MLP neurons of a small language model. Each row is named by its layer, matrix (down: output weights) and neuron, and shows model dimensions 48-143. Each number is 500 + 50 x the weight over its row's rms, rounded and kept within 0 to 999. Numbers have three digits each.
After each neuron's rows, "raises" lists the tokens whose logits its output raises most directly, leaving later layers aside.

L11.down1172:485464444494506477450549545498529527506527441515548520475600476553443499521389541444489533497422568613492414438549542428489501519555593491465516438435499504546581487490498571425578525470410545511480576529423503543392417493471478550457474475463465574565539477475453393445415445510475505463
raises: "less", "ow", "isp", "iff", "oul"

L11.down1510:549418468520456466437509490514449587556553508478523554518473538478519535551526617444506615487369575519439639440569564429552469484565481470431493416469527568502536536438543451465516429409461536501513517519562417543552528539511433531513500494403506463480488426428471452486524481499534551576
raises: "ware", "dom", "hard", "ight", "At"

L12.down74:415478431454549562452476580419498457503495451520416464578666562477399382466494466497549467500523472614531551529438491431494599490511525539508526485512418434461492479500512487489514418581573435448483533583534582511534520522501547475485402426485433545536510511490522539477479521461563527428
raises: "ér", "ble", "bie", "ody", "hed"

L12.down428:506538514538569571506544522487523481544502564431469478630512616486498528522502534542533603379467502407585441454487412516491448427434539499447526507540518488463513476518549557457475504498565448442487505608497533503497497466492439573528498434491447459560525480493481592521458442523433565530
raises: "ence", "iac", "my", "rant", "ible"

L2.down187:589475551476542621481504454556468499596611548438622484517477533607486468479455479510513481618450493579396462511430492505483503536502512522510451469551520554479519500518418465446600495513493472489539488476538510521451563437558518502536493606543602418525621539398468537511452405466489457443
raises: "sur", "ury", " member", "udi", "ude"

L11.down387:468506501561451534545457475588555494490523504372476444542455459429491482560456468597459479532499511442437534558469444521562566456494448587499593485438495529459512530541418478494481555658477503512549387534522399434534441508502529482545477455445462539545463520482489500506508532483522491383
raises: "rative", "rated", "ration", "bra", "z"

L12.down510:522469525527515550484534543498473470436424469534530527514447410519433453507533396442527508539478524447370612453499529488442563424566541531523555481472517576569506485511461510496522492548497536571483493429557547441543566576507534426453701536445479525369470456464574509462544509508498508535
raises: "hood", "century", "ield", "bil", "water"

L11.down1272:560414473494488447465498564446437612533520459542447595527462487468549439513525578491478497442506501546438539461475578578480445468557471438428533475456571556580517494477541458611532553450426566538507526528418579504513507514500486498471500529394459517505553521471480441466451465573582511559
raises: "ique", "dom", "sur", "act", "oss"

L12.down220:466462518537516497542467550481550455533495414498568550529346502506415583540660430537514583474446585513517598551460494486505395557480546490499516506492466580433497545487487514504494499427553477480451558574490479489440464467463447519522555534534554451439518505519459496504467503447458507586
raises: "ency", "ent", "reen", "uss", "ruct"

L9.down526:520502528479454440455506534469481490515432609471430496487415420505511536471555405431510404485490487526477553508574435525413567375507417481545524564604442403516543492535455578456544484542425560458515515418524444437514428479553528509526435535532484474489509493479527491494482518470659566471
raises: "line", "iro", "lines", "field", "back"